python train.py --num_hidden_layers=11 --hidden_size=384 --num_attention_heads=6 --num_key_value_heads=6 --head_dim=64 --intermediate_size=1536 --vocab_size=10838 --hidden_act="tanh_gelu" --norm="layernorm" --norm_place="pre" --norm_eps=1e-06 --positions="learned" --qk_norm=false --attn_scale=0.125 --bias="all" --tie_word_embeddings=true --parallel_block=false --extras=["capped logits"] --init="uniform" --init_std_qkv=0.0247 --init_std_o=0.0 --init_std_up=0.0247 --init_std_down=0.0 --optimizer="muon_variant" --learning_rate=0.0104 --lr_mult_up=0.814 --beta1=0.95 --lr_head=0.00882 --max_grad_norm=0.5 --warmup_steps=200 --schedule="wsd" --decay_fraction=0.482 --decay_shape="linear" --final_lr_fraction=0.0 --batch_tokens=65536 --max_seq_len=512 --doc_mask=true --train_tokens=425700000 --max_steps=6496 --dataset="wikipedia_en"
MLP neurons of a small language model. Each row is named by its layer, matrix (up: input weights; down: output weights) and neuron, and shows model dimensions 160-223. Each number is 50 + 15 x the weight over its row's rms, rounded and kept within 0 to 99.
Before each neuron's rows, "fires on" lists the tokens most often at its 100 highest values on Wikipedia text that the model never trained on. A number after a token or word is its count.

fires on: "es" 25, "ot" 7, "o" 7, "r" 6, "e" 5
L4.up1443:36 49 97 48 32 57 39 83 54 55 34 44 54 75 44 35 32 64 42 63 38 39 69 59 28 73 49 42 56 53 52 60 68 44 47 61 63 40 66 61 42 52 56 53 48 34 22 67 65 56 64 49 36 92 63 39 32 51 42 37 73 60 18 63
L4.down1443:26 37 73 55 43 25 43 72 53 53 65 48 54 42 40 66 77 48 68 30 49 20 73 68 37 44 48 73 42 64 67 57 50 39 69 24 61 60 50 47 65 43 56 79 74 64 33 77 67 47 48 63 24 47 12 47 74 51 27 49 61 62 50 67

fires on: "if" 16, "f" 9, " ref" 8, " of f" 8, " and f" 7, "av" 5
L5.up993:38 59 40 49 44 65 53 18 69 74 45 09 14 51 60 48 87 67 10 64 49 40 36 15 46 62 37 50 42 32 57 40 47 52 69 58 31 54 24 63 29 50 30 49 69 61 23 50 44 51 70 30 56 51 57 61 63 58 25 48 69 60 32 56
L5.down993:38 62 67 62 39 61 45 47 42 41 51 75 56 36 84 66 36 43 41 69 48 42 54 36 48 61 44 47 50 57 65 60 31 26 29 40 36 48 78 54 45 48 28 31 45 33 47 47 30 25 68 44 80 43 38 59 48 30 00 36 48 36 43 51

fires on: " between" 14, " part" 11, " br" 7, " both" 7, " former" 6, " Member" 6
L6.up200:25 40 38 33 81 41 36 50 53 56 26 51 60 38 41 29 70 53 39 67 47 41 30 82 29 34 69 43 37 62 31 46 35 45 57 75 29 27 47 57 38 31 46 82 25 64 48 38 55 75 59 44 64 69 58 58 44 88 59 34 85 35 16 63
L6.down200:53 68 59 48 50 51 43 79 63 23 31 35 56 31 57 53 38 46 61 41 81 52 47 63 50 32 56 37 42 46 75 39 25 13 68 72 32 40 47 46 58 49 38 47 44 44 69 36 55 42 48 49 44 18 29 57 59 66 31 46 34 52 72 61

fires on: "–" 23, "ia" 8, "in" 8, "ing" 8, "-" 6, "ere" 5
L4.up882:77 29 75 50 57 61 72 62 58 32 78 69 69 64 52 62 35 44 49 45 45 72 66 52 45 37 84 28 52 63 25 33 66 38 41 39 52 46 56 59 17 35 51 31 53 51 31 44 55 69 49 52 37 33 66 46 38 59 39 63 39 75 44 47
L4.down882:57 50 31 48 53 54 40 51 59 39 56 85 47 76 54 40 61 49 53 32 34 58 23 27 24 47 49 52 33 42 23 59 52 44 28 65 35 42 33 49 90 56 49 42 55 64 64 54 57 64 52 39 43 41 61 35 55 28 44 26 54 38 65 69

fires on: ";" 14, "\"," 13, ")," 7, "; the" 6, "," 6, ");" 4
L4.up191:38 29 50 47 17 71 54 36 36 21 51 65 32 49 37 43 52 35 30 53 74 55 38 84 29 66 48 41 43 70 61 65 60 44 69 21 55 26 60 36 52 45 69 46 62 69 38 59 86 41 32 37 54 75 65 76 21 56 34 34 46 45 47 59
L4.down191:87 48 41 24 60 37 20 50 23 36 45 55 59 59 47 62 60 60 62 65 73 32 56 40 53 21 57 44 60 56 67 45 66 38 45 72 59 50 56 49 61 71 45 29 37 44 67 52 19 76 52 45 26 66 50 54 62 81 48 53 62 28 82 63

fires on: " L" 31, " S" 18, " H" 16, " some" 4, " in" 4
L7.up935:89 05 45 68 57 48 27 30 36 33 28 42 57 39 18 72 72 57 78 44 33 82 33 43 56 52 85 54 58 37 62 55 49 37 43 49 70 67 36 40 36 62 84 33 29 51 57 72 35 33 43 50 41 54 67 54 81 41 45 51 50 60 45 54
L7.down935:56 25 50 16 31 35 44 34 42 29 45 57 40 57 61 24 23 57 62 55 40 48 53 45 54 36 57 58 43 61 41 54 51 35 67 41 55 27 62 42 52 45 76 41 41 40 86 68 62 31 45 23 66 32 28 50 81 27 60 48 20 58 54 80

fires on: " R" 32, " \"R" 14, " of R" 7, " r" 6, "R" 6
L7.up1500:52 64 59 49 60 44 49 66 73 58 42 62 50 54 33 25 55 61 72 28 53 42 51 53 53 38 24 61 39 53 40 56 56 37 40 53 45 66 29 43 67 75 50 60 50 50 52 39 55 66 38 65 42 42 68 61 45 60 80 30 35 52 40 45
L7.down1500:63 09 40 56 66 67 56 82 32 39 52 57 53 75 70 60 47 51 54 82 65 47 50 36 63 39 37 37 24 57 21 38 44 43 63 53 42 41 49 36 62 11 55 74 48 51 32 43 71 88 34 43 53 30 58 57 47 33 65 19 51 37 58 42

fires on: ", " 17, "1" 16, "| " 15, "| P" 4, "2" 4
L6.up718:89 48 68 31 40 38 44 59 46 79 80 29 38 52 36 52 55 42 69 47 38 67 60 68 35 32 73 68 42 50 46 46 60 86 39 26 44 63 46 58 46 54 40 55 64 66 48 50 60 56 52 70 54 59 69 44 34 30 50 66 34 53 28 50
L6.down718:52 32 46 33 42 71 44 62 57 54 19 34 53 48 62 72 49 25 47 40 92 37 38 57 45 56 26 59 35 31 29 28 41 55 57 47 67 65 73 63 53 65 34 34 41 38 32 62 34 66 45 60 54 48 34 52 60 54 28 37 64 43 23 60

fires on: "s" 21, "ep" 13, " this" 12, "ug" 6, " what" 6, "10" 5
L5.up10:71 66 39 21 36 64 44 68 96 49 70 14 56 73 29 58 62 48 50 39 44 64 33 52 50 21 30 30 59 50 63 46 68 81 54 71 34 38 55 26 53 77 65 71 54 69 38 41 73 47 52 60 47 48 55 64 57 54 29 58 69 42 74 34
L5.down10:43 48 27 53 56 64 39 74 56 70 58 35 56 51 21 71 40 77 46 45 65 40 53 38 61 51 64 59 43 45 25 47 32 57 36 45 52 43 38 33 57 63 45 52 42 61 67 71 59 52 28 82 65 62 41 65 70 64 65 48 35 55 36 44

fires on: " R" 39, " r" 25, " \"R" 8, "==R" 5, ", R" 4
L5.up742:49 50 55 56 68 41 32 42 90 59 20 47 34 43 57 82 38 46 65 77 63 49 55 38 44 26 16 56 56 69 06 54 74 41 30 30 36 47 40 56 41 33 38 55 57 51 35 40 39 50 57 38 51 53 53 37 45 23 95 53 56 45 45 48
L5.down742:74 30 47 37 65 50 34 55 31 53 38 51 68 48 22 52 40 28 52 55 81 53 61 56 49 52 54 43 47 46 27 38 55 27 47 46 33 52 45 51 50 56 63 55 38 47 48 55 55 65 64 69 60 48 43 40 53 62 65 27 52 50 60 39

fires on: "," 66, "." 11
L6.up318:45 67 42 55 89 52 37 58 53 56 72 61 39 66 30 28 34 26 76 47 61 42 35 68 37 66 52 40 66 60 47 61 52 47 56 62 47 45 58 53 64 45 47 48 39 42 55 47 60 80 25 73 45 50 71 38 37 46 63 45 41 65 68 50
L6.down318:47 63 39 75 51 37 31 44 49 47 61 58 84 64 63 30 33 51 45 53 35 56 67 54 63 41 41 67 41 33 59 39 48 62 50 64 49 16 78 34 59 30 36 65 69 43 44 35 74 55 32 57 53 50 39 19 61 50 62 48 50 38 41 58

fires on: " | " 42, "; " 18, " (#" 6
L4.up1003:55 28 51 57 68 17 64 66 80 50 72 32 36 35 22 28 56 69 28 63 44 51 48 32 27 51 63 59 48 43 48 63 46 42 60 55 65 52 62 38 30 54 55 40 44 43 18 50 54 49 59 37 51 53 39 60 73 56 79 23 63 58 43 30
L4.down1003:78 36 30 39 59 48 57 85 56 78 51 33 65 36 57 45 49 53 63 49 76 27 48 24 45 34 49 73 45 71 65 46 36 36 34 27 74 66 67 69 55 67 71 48 56 69 58 55 41 27 59 35 54 43 52 63 48 64 58 48 31 29 33 51

fires on: " \"" 39, " / (" 6, " | " 6, " (" 5, "-" 4
L7.up374:22 55 47 54 34 47 57 69 53 55 73 40 55 48 60 45 63 11 39 68 51 75 56 30 54 73 70 55 44 48 59 71 55 67 45 25 59 52 47 50 44 92 75 82 89 49 55 49 42 46 35 38 48 50 46 63 39 51 45 57 39 36 71 19
L7.down374:42 33 64 44 71 32 58 54 49 44 45 66 60 53 53 62 41 46 40 62 37 55 41 64 50 39 52 48 75 43 53 38 57 45 49 34 61 46 51 49 41 48 74 70 73 58 33 54 72 49 44 28 47 61 43 58 53 59 55 52 36 32 72 52

fires on: " (" 28, "-" 26, "/" 9, "i (" 4, " and " 4
L7.up478:55 46 35 45 44 40 58 73 56 74 67 49 76 51 79 37 75 47 53 46 45 52 68 76 45 56 67 49 82 39 65 44 53 13 40 67 65 53 51 44 37 54 82 16 60 58 25 46 30 46 46 54 54 35 61 56 44 77 78 62 38 52 33 47
L7.down478:36 24 76 50 40 51 39 53 26 41 86 39 36 37 49 40 57 49 19 49 26 56 69 93 19 56 65 66 57 47 37 55 45 28 51 50 40 38 44 54 49 56 56 48 25 59 74 34 55 37 17 27 21 63 66 61 56 53 57 42 17 37 46 76

fires on: "." 32, "| " 12, "46" 9, "\n" 5, "26" 5, "–" 5
L7.up431:37 54 69 25 49 31 39 54 64 44 36 61 55 43 68 54 72 53 50 33 55 75 26 68 48 35 40 57 31 54 72 31 61 30 57 69 38 39 57 47 49 76 47 54 38 37 77 37 75 48 26 86 38 64 54 46 34 39 56 33 36 66 55 54
L7.down431:36 50 57 47 51 36 49 49 27 72 65 70 47 31 60 16 73 27 58 42 60 42 55 67 35 39 49 54 36 46 51 44 42 64 22 33 61 41 51 40 65 34 63 69 29 37 46 47 32 56 48 59 46 51 36 71 68 50 64 59 45 66 61 17

fires on: " | " 38, "it" 11, "0" 7, "ut" 5, " / (" 5, " is" 4
L6.up563:42 46 49 72 77 52 54 50 76 63 60 60 48 24 22 56 57 64 56 54 52 53 62 47 33 55 58 42 61 61 50 68 44 26 52 63 48 56 64 29 40 43 19 51 68 61 33 54 35 62 39 62 64 60 63 59 65 58 56 15 48 37 48 39
L6.down563:51 29 39 61 47 60 58 41 53 66 53 32 51 33 38 50 38 46 71 35 53 61 46 73 55 65 26 48 39 38 36 37 44 44 57 55 54 58 59 78 40 36 35 86 74 34 31 58 43 58 29 52 57 63 70 47 59 71 51 27 29 59 51 44

fires on: "is" 19, "ik" 13, "on" 10, "ul" 5, "us" 4
L5.up1101:53 34 56 48 41 48 62 28 48 44 41 34 61 40 69 72 48 36 47 65 63 53 59 50 73 47 57 30 52 44 65 41 20 72 46 49 40 60 57 39 50 42 65 37 62 45 35 42 54 69 45 60 49 40 55 37 30 44 44 70 39 47 99 36
L5.down1101:48 48 53 51 58 55 57 37 26 56 63 83 61 54 69 51 57 29 39 48 42 66 64 50 38 64 64 54 37 54 27 41 61 54 51 56 64 56 42 23 54 57 18 61 59 31 18 47 61 79 52 42 41 50 48 44 08 52 63 65 68 49 71 49

fires on: ") | " 23, "\n" 13, " from" 11, " | " 10, " by the" 5
L4.up575:39 40 34 43 43 54 70 67 22 22 20 41 53 55 53 67 57 69 26 49 54 52 59 37 22 36 34 53 46 25 42 51 72 52 37 51 84 31 43 43 60 47 72 49 56 73 40 43 52 61 49 61 47 43 57 89 67 49 78 36 50 33 49 55
L4.down575:31 49 38 68 45 40 45 70 57 60 62 33 61 48 80 49 42 43 52 41 45 41 67 60 54 55 66 69 48 33 34 36 52 60 62 60 32 45 59 45 52 75 43 53 51 49 51 42 67 42 62 39 65 36 35 42 31 46 65 36 55 69 32 58

fires on: "–" 29, "-" 17, "," 14, "-h" 6
L4.up644:58 54 55 43 69 40 33 53 33 84 61 73 70 46 33 56 77 54 61 65 26 35 40 35 66 60 44 67 40 57 28 64 58 61 40 76 58 28 61 46 43 44 57 52 35 26 49 52 59 68 18 57 40 68 40 40 44 72 56 67 34 49 31 39
L4.down644:50 74 46 22 43 32 45 57 52 61 36 47 33 59 33 60 36 57 41 60 41 39 45 53 79 18 76 66 44 39 50 61 39 41 38 37 44 70 54 75 88 64 70 57 75 40 77 55 35 35 48 61 60 43 52 49 99 43 36 40 38 46 40 59

fires on: " " 21, "ly" 12, "est" 7, " as" 4, "ies" 4, "-" 4
L5.up909:17 70 57 49 24 77 39 35 64 62 51 47 54 59 22 19 35 57 42 44 57 49 42 69 75 38 37 38 49 44 50 46 45 57 45 43 27 50 62 33 65 68 59 41 28 45 43 47 57 55 70 62 49 46 46 21 76 74 47 40 34 85 36 59
L5.down909:54 24 54 37 46 21 52 47 48 12 28 61 45 38 44 59 51 53 51 51 51 45 75 47 58 64 67 19 53 28 51 27 60 58 35 46 44 24 57 63 58 39 72 50 54 53 62 62 42 68 33 51 32 53 42 46 64 74 43 60 60 52 74 67

fires on: " L" 90
L7.up47:79 38 32 41 67 47 38 37 40 46 23 45 24 46 36 39 05 51 51 53 43 56 54 53 44 28 63 56 47 63 37 55 65 42 52 49 51 47 39 32 31 70 38 55 28 28 88 58 50 49 13 43 45 37 31 62 77 45 31 72 56 51 71 63
L7.down47:39 20 70 40 24 35 55 50 30 18 38 66 58 43 58 32 69 41 41 55 61 60 54 49 41 29 50 99 43 53 54 37 41 36 50 38 62 49 69 51 44 34 69 35 48 22 51 32 56 66 64 43 81 41 72 19 57 53 55 41 55 41 65 45

fires on: " at the" 22, " | " 11, " by" 11, " at" 9, " in" 6, " in the" 5
L4.up427:50 17 20 28 35 58 60 78 53 58 49 51 44 52 44 38 55 60 38 50 45 53 46 84 38 82 50 58 52 39 44 63 41 36 55 31 70 68 57 64 51 55 53 78 44 66 44 33 50 50 74 36 50 36 58 43 58 36 62 59 53 56 53 52
L4.down427:63 40 52 49 56 49 74 63 51 49 70 62 39 64 66 56 45 28 46 32 58 25 64 43 48 44 58 62 52 28 47 61 47 54 41 45 65 38 31 42 62 59 77 38 52 51 43 37 50 48 37 67 59 47 58 26 29 42 45 58 58 33 23 70

fires on: ")" 22, "," 13, ", " 13, ")," 12, " and" 9, "ph" 5
L4.up20:36 23 60 30 46 56 66 68 50 24 69 70 41 47 14 48 60 57 46 40 64 64 39 52 50 43 45 31 47 60 42 37 44 39 44 56 03 50 38 27 42 72 53 43 48 48 48 28 62 56 46 68 42 66 61 70 53 43 66 33 63 28 76 34
L4.down20:64 51 28 40 56 38 33 40 54 30 55 50 36 32 56 62 63 37 45 49 18 43 58 50 67 50 65 18 50 67 57 76 48 69 46 58 49 42 58 64 59 33 60 80 50 39 57 37 79 72 36 47 43 51 62 53 36 52 24 43 63 48 71 73

fires on: "-" 83, " tr" 4
L5.up573:33 47 69 41 08 71 59 39 48 79 74 41 47 18 50 43 84 30 51 64 65 30 63 47 49 55 40 41 71 67 51 50 44 46 30 61 44 56 42 51 78 70 62 35 49 49 31 37 50 27 62 46 31 66 44 34 57 85 52 66 61 76 37 58
L5.down573:38 54 85 46 56 54 66 48 52 30 96 70 45 47 56 39 64 42 40 60 48 53 05 37 52 35 52 31 54 52 54 46 30 46 34 47 32 52 60 52 51 75 74 35 43 43 50 48 47 36 46 77 21 57 32 61 47 09 59 41 56 34 27 64

fires on: " | " 51, "\n" 8, " (" 5, ":" 5, "; " 5, "–" 4
L7.up1361:45 23 60 50 37 39 64 59 28 00 38 48 52 46 30 41 98 51 66 42 45 70 54 60 35 45 52 32 78 30 32 33 47 42 43 52 31 54 45 48 35 59 32 41 41 73 54 51 74 50 45 37 35 51 38 77 83 35 62 38 38 48 44 44
L7.down1361:57 28 57 30 19 40 49 42 24 71 28 41 67 58 50 57 34 52 46 31 34 43 50 81 40 61 40 41 65 58 74 55 49 33 60 73 32 49 38 20 48 51 36 16 46 54 54 44 32 62 66 54 38 19 48 56 70 47 65 61 48 65 13 60

fires on: "z" 22, "y" 14, "ast" 8, " Z" 6, "ot" 5, "Y" 5
L4.up505:56 29 65 26 56 54 28 67 55 43 62 52 62 60 72 31 60 74 65 57 44 30 86 57 49 35 41 32 43 21 30 62 57 59 57 44 44 82 52 59 39 09 65 65 54 33 78 64 44 72 38 53 59 77 41 49 34 46 32 49 65 46 77 38
L4.down505:41 60 68 19 68 53 57 57 38 38 72 51 38 24 33 41 64 32 60 69 36 36 68 46 62 34 29 57 57 63 61 27 65 62 66 43 14 45 37 49 57 29 49 70 62 36 49 71 67 72 52 64 49 39 49 33 72 67 61 39 38 58 32 56

fires on: "2" 23, "1" 15, " with the" 8, " |  | " 7, "\n" 6
L5.up419:58 63 69 58 36 24 31 63 51 57 41 78 52 53 61 39 50 48 74 46 55 71 12 66 57 54 30 32 26 39 62 48 68 29 29 39 51 46 60 43 17 62 42 52 38 50 13 50 31 48 31 48 36 61 54 57 65 73 64 48 52 28 41 28
L5.down419:48 43 58 57 51 34 57 21 35 47 67 53 33 37 41 50 44 30 63 46 46 31 41 38 30 16 73 57 40 56 55 56 64 36 33 63 78 42 41 30 45 51 39 54 48 44 35 24 49 56 57 37 47 55 35 49 50 78 43 70 85 59 61 48

fires on: "–" 28, "2" 20, "1" 10, " to " 7, "emb" 5, "-" 5
L5.up733:63 32 46 25 30 72 64 70 28 73 94 64 79 38 45 32 80 44 72 50 45 44 28 53 56 38 52 49 71 37 43 47 36 54 23 75 61 40 49 45 58 73 00 55 35 45 27 48 47 85 52 68 49 44 42 57 24 68 47 57 54 20 40 29
L5.down733:47 32 38 41 68 47 81 56 30 52 59 84 85 56 41 60 43 47 88 71 79 43 29 31 55 60 40 51 52 69 04 56 41 46 49 58 49 66 53 37 58 38 41 63 60 32 55 44 32 69 53 93 58 55 49 39 54 34 27 56 40 19 36 47

fires on: " J" 32, " j" 6, "j" 6, " former" 6, ", J" 4
L7.up1157:74 63 92 43 39 46 53 57 40 53 46 38 61 48 35 45 55 33 36 38 60 66 57 61 61 37 13 42 53 49 68 35 58 75 48 33 29 61 41 56 74 48 32 56 32 42 31 43 42 58 40 47 44 62 78 65 38 67 48 68 41 52 63 57
L7.down1157:52 34 48 55 75 44 68 54 57 76 35 55 39 59 42 51 32 52 62 57 26 31 26 55 64 56 59 87 28 45 39 74 47 24 30 62 51 51 64 28 68 56 56 78 50 53 49 41 52 58 68 55 37 51 50 45 31 30 42 36 37 63 35 50

fires on: " the " 14, ", " 13, " a " 10, " K" 8, "'s " 7, "ly " 6
L6.up587:51 56 80 47 40 47 55 67 66 46 61 36 31 49 59 25 75 60 57 51 45 61 45 69 40 67 60 51 34 45 69 23 89 83 38 48 45 66 77 64 46 83 51 36 27 52 43 50 49 43 52 43 36 59 47 70 63 53 48 45 50 25 51 63
L6.down587:67 30 59 55 46 58 31 40 43 53 47 42 45 63 60 59 48 46 00 75 58 48 43 63 41 50 50 72 65 36 36 13 60 51 77 58 60 47 83 45 53 48 52 64 37 39 45 47 27 57 72 55 52 65 60 44 50 25 36 62 44 38 65 63

fires on: "2" 13, "s" 11, "b" 10, "j" 8, "–" 8
L5.up12:36 45 27 55 47 59 80 37 65 54 47 42 65 51 36 50 56 43 70 61 26 67 58 27 45 38 31 52 80 47 58 38 39 42 50 31 68 50 52 23 42 66 43 99 49 57 31 59 37 57 72 45 64 44 73 47 64 62 26 64 52 16 72 41
L5.down12:41 30 73 49 30 60 41 81 55 67 39 34 32 50 40 48 68 46 65 53 61 90 68 65 78 26 52 14 49 47 39 46 39 39 41 28 65 58 43 86 47 61 33 47 54 52 54 28 50 51 48 52 67 39 50 43 49 41 65 44 54 44 54 38

fires on: " | " 51, "; " 7, " m" 5
L4.up362:43 62 46 44 48 32 58 51 59 62 42 27 50 33 41 42 62 74 41 58 39 60 51 57 31 25 58 44 35 40 77 21 66 54 62 90 50 60 44 43 47 46 49 58 70 63 51 64 59 85 46 34 33 54 53 59 62 38 49 23 57 58 88 42
L4.down362:52 78 36 17 25 41 50 63 62 43 66 56 71 51 57 64 79 56 59 40 68 52 54 44 46 63 31 62 66 48 49 43 56 63 55 55 35 50 65 39 77 53 67 40 53 60 32 28 47 64 34 53 47 27 41 25 54 41 62 52 62 58 54 56

fires on: " \"" 26, ") | " 11, " " 8, " | " 7, " |  |" 6
L7.up1330:32 45 41 67 05 68 80 56 43 56 44 54 41 43 30 52 64 08 52 41 57 53 67 57 46 63 67 68 60 50 60 44 54 48 63 58 36 71 24 46 51 59 67 51 61 74 47 70 68 41 57 36 32 30 77 69 47 54 73 50 61 48 50 41
L7.down1330:23 63 83 43 56 36 64 32 45 47 47 36 47 41 48 49 38 40 59 50 17 71 55 59 55 41 23 52 56 64 75 53 55 39 37 69 42 48 54 54 63 38 41 62 49 59 65 91 60 56 65 25 49 47 48 80 52 59 40 46 46 40 52 60

fires on: "e" 28, "i" 13, " | " 9, "all" 7, "ou" 6, "it" 5
L4.up1488:42 45 43 43 45 40 59 49 08 43 45 62 64 60 61 65 57 49 24 57 27 38 67 50 57 65 38 39 29 56 74 24 41 56 47 36 46 44 56 57 58 41 50 29 54 42 22 44 44 61 11 55 10 41 68 52 41 22 60 44 75 23 29 53
L4.down1488:27 59 54 58 65 65 65 61 28 08 27 42 64 56 29 66 66 57 68 67 43 44 43 02 53 24 80 68 57 63 40 43 40 58 44 63 34 46 50 41 58 38 42 16 66 60 39 48 21 52 56 32 46 57 49 45 78 58 61 63 48 65 59 47

fires on: "i" 26, "e" 17, "ru" 7, "o" 6, "ro" 5
L5.up318:38 76 55 51 65 68 66 61 48 49 29 69 45 64 63 60 53 60 49 45 57 41 50 38 56 55 29 53 57 55 65 36 27 49 66 32 35 70 75 61 43 46 29 49 56 45 62 41 57 55 33 23 00 42 41 44 38 85 61 50 56 16 48 28
L5.down318:45 53 34 44 61 54 45 54 14 56 53 50 63 33 30 50 57 49 53 45 29 53 42 43 58 81 39 44 82 91 38 70 61 40 68 53 24 52 70 40 37 56 41 20 23 37 38 32 31 50 47 36 58 56 52 43 39 55 60 65 49 60 43 47

fires on: "." 56, " | " 18
L7.up780:80 75 62 58 63 35 42 35 37 40 37 48 16 41 66 63 38 38 65 23 48 69 41 63 61 38 23 38 55 56 54 68 70 39 62 55 56 64 76 65 57 31 51 21 44 49 67 46 46 75 52 79 50 61 52 38 60 23 51 52 59 59 62 31
L7.down780:38 56 20 43 64 68 42 30 36 67 70 26 29 39 50 21 55 48 17 66 50 53 50 42 24 50 52 58 51 70 53 55 57 62 44 42 23 41 49 82 46 36 57 31 72 04 55 34 58 48 61 76 39 30 39 53 54 59 67 47 54 45 33 43

fires on: "-" 26, "\n" 16, " | " 12, "iss" 5, "1" 5
L6.up171:54 42 48 28 57 68 36 59 25 50 73 53 42 59 63 47 54 21 34 62 64 59 42 77 31 45 36 25 59 48 41 55 68 38 43 45 53 52 69 49 61 58 49 47 55 52 71 34 67 36 32 43 38 37 39 54 67 45 49 53 49 81 28 44
L6.down171:59 28 52 64 51 27 55 73 64 28 47 59 48 42 57 55 71 63 33 50 69 29 38 44 42 24 89 63 45 45 44 53 41 48 24 57 52 43 41 29 58 87 47 36 44 38 59 63 14 38 49 57 51 44 60 49 49 46 60 29 47 65 66 65

fires on: "-" 23, " Sub" 9, "ur" 7, "er" 5, "ual" 5, " Oper" 4
L7.up197:65 15 60 47 26 61 55 39 22 52 64 42 61 63 66 46 66 55 70 65 42 31 66 19 19 22 45 23 69 44 57 27 58 56 59 46 52 46 51 47 74 61 48 34 46 51 65 52 75 48 50 39 62 48 44 37 38 45 35 62 58 57 34 38
L7.down197:56 34 56 45 32 42 72 28 55 53 78 52 57 54 52 47 31 53 57 62 45 49 42 42 34 46 28 51 49 83 56 72 60 24 67 49 61 78 34 56 41 54 31 60 46 43 75 52 62 45 77 39 52 46 39 51 84 45 32 66 29 51 24 38

fires on: "el" 11, "e" 11, "z" 10, "or" 9, "i" 8, "o" 6
L4.up1506:17 59 67 40 54 55 19 49 41 31 31 57 36 56 37 75 53 77 65 39 47 55 52 60 27 49 37 65 36 18 46 84 60 52 40 58 59 54 60 28 33 43 44 40 71 57 40 53 55 54 58 55 65 74 38 38 25 35 53 55 75 29 57 26
L4.down1506:63 50 74 66 58 36 34 53 68 40 56 44 42 50 18 34 85 41 55 35 55 26 63 47 62 54 48 39 57 49 75 44 54 48 38 38 91 36 39 77 32 24 53 52 59 40 68 17 59 55 74 55 48 38 73 70 65 36 44 37 43 44 62 49

fires on: "–" 34, "v" 22, " | " 7, "av" 4, " " 4
L7.up534:22 63 70 30 43 67 51 61 62 51 56 47 44 32 39 57 60 48 31 33 09 46 58 42 38 31 72 49 36 61 59 78 77 55 52 22 57 46 52 48 50 60 59 40 71 44 47 83 42 61 44 63 36 50 51 44 60 65 74 57 60 68 11 16
L7.down534:51 73 63 52 64 36 55 34 45 35 34 51 41 66 64 41 40 73 44 33 45 53 69 38 41 28 45 74 41 59 37 73 50 23 45 56 51 61 74 56 30 60 31 51 29 45 48 71 73 25 64 55 72 62 37 45 84 57 61 59 37 25 46 39

fires on: "1" 28, "2" 12, "–" 9, "018" 4
L6.up1073:26 35 51 35 51 87 63 56 41 65 48 60 72 53 28 60 58 47 76 80 57 55 39 37 56 56 23 61 55 23 82 49 65 57 22 56 61 49 43 45 33 64 51 72 38 75 33 53 45 57 64 14 45 30 79 64 74 29 59 69 57 48 40 33
L6.down1073:57 44 52 63 39 25 56 58 36 33 49 70 54 55 33 59 43 45 35 30 52 33 69 47 42 40 34 54 57 30 56 39 37 64 80 46 52 44 39 60 57 72 37 60 62 56 61 50 07 38 50 53 60 15 33 51 60 41 43 11 47 77 70 50

fires on: "f" 31, " aff" 17, "aff" 10, " of f" 6, " def" 5, " and f" 4
L4.up1523:29 62 20 73 53 44 54 41 33 36 50 26 51 47 74 33 48 37 32 70 46 45 58 33 50 60 30 48 54 55 22 58 48 46 55 59 27 69 40 59 45 75 33 37 61 47 73 44 46 66 75 48 36 49 52 64 60 54 49 21 54 30 19 76
L4.down1523:63 39 65 62 24 48 34 43 60 29 32 26 25 54 58 52 58 70 26 65 68 49 68 32 44 56 24 31 63 61 63 61 28 25 67 53 29 53 40 49 39 53 33 39 59 60 46 43 30 63 65 43 63 27 79 42 53 42 25 50 52 44 40 71

fires on: " | " 31, "; " 11, "6" 6, "," 5, "3" 4, " |" 4
L5.up474:60 28 48 54 69 40 50 34 52 23 48 38 62 34 35 64 68 34 55 47 65 65 43 44 18 34 52 45 69 15 41 41 55 45 46 63 49 63 53 31 82 64 50 74 56 79 45 36 32 74 54 52 45 41 38 87 53 65 50 40 27 36 24 44
L5.down474:60 63 59 52 66 32 44 51 57 69 63 48 52 53 49 28 58 52 38 41 19 72 64 46 57 50 23 65 59 32 62 34 62 65 65 28 38 59 59 71 49 59 52 29 47 56 63 58 58 42 68 63 38 39 26 38 53 26 61 38 63 58 34 64

fires on: " S" 56, " s" 29, " of S" 10
L4.up1369:57 46 65 45 62 95 46 36 52 34 64 54 49 53 38 31 42 44 44 55 46 59 51 67 27 67 70 55 39 20 63 42 33 44 33 49 42 41 66 54 53 50 52 71 65 62 75 63 47 91 43 73 50 51 47 52 67 39 81 71 74 28 51 24
L4.down1369:66 71 59 56 68 26 50 59 34 34 43 44 72 49 56 22 82 61 59 40 24 80 45 63 55 60 60 39 19 48 62 48 39 47 71 44 62 41 56 20 83 47 71 87 46 59 69 51 56 65 35 34 16 45 41 47 62 41 37 54 48 62 58 46

fires on: " S" 70, " to s" 7, ", s" 7, " s" 5, " and s" 4
L6.up29:48 42 45 45 44 64 55 21 55 25 54 71 62 65 58 45 48 68 48 30 60 48 54 57 58 75 41 85 50 55 36 43 39 62 55 32 54 54 44 32 71 45 47 67 42 36 59 41 66 60 18 56 50 26 22 48 50 48 65 58 53 29 55 58
L6.down29:51 52 45 34 32 40 63 48 24 67 71 41 88 59 60 40 60 54 35 24 23 50 43 50 67 41 50 42 43 59 22 56 49 35 77 31 41 42 55 47 54 46 39 67 66 57 78 32 19 58 17 60 51 39 25 50 31 36 49 48 51 52 86 44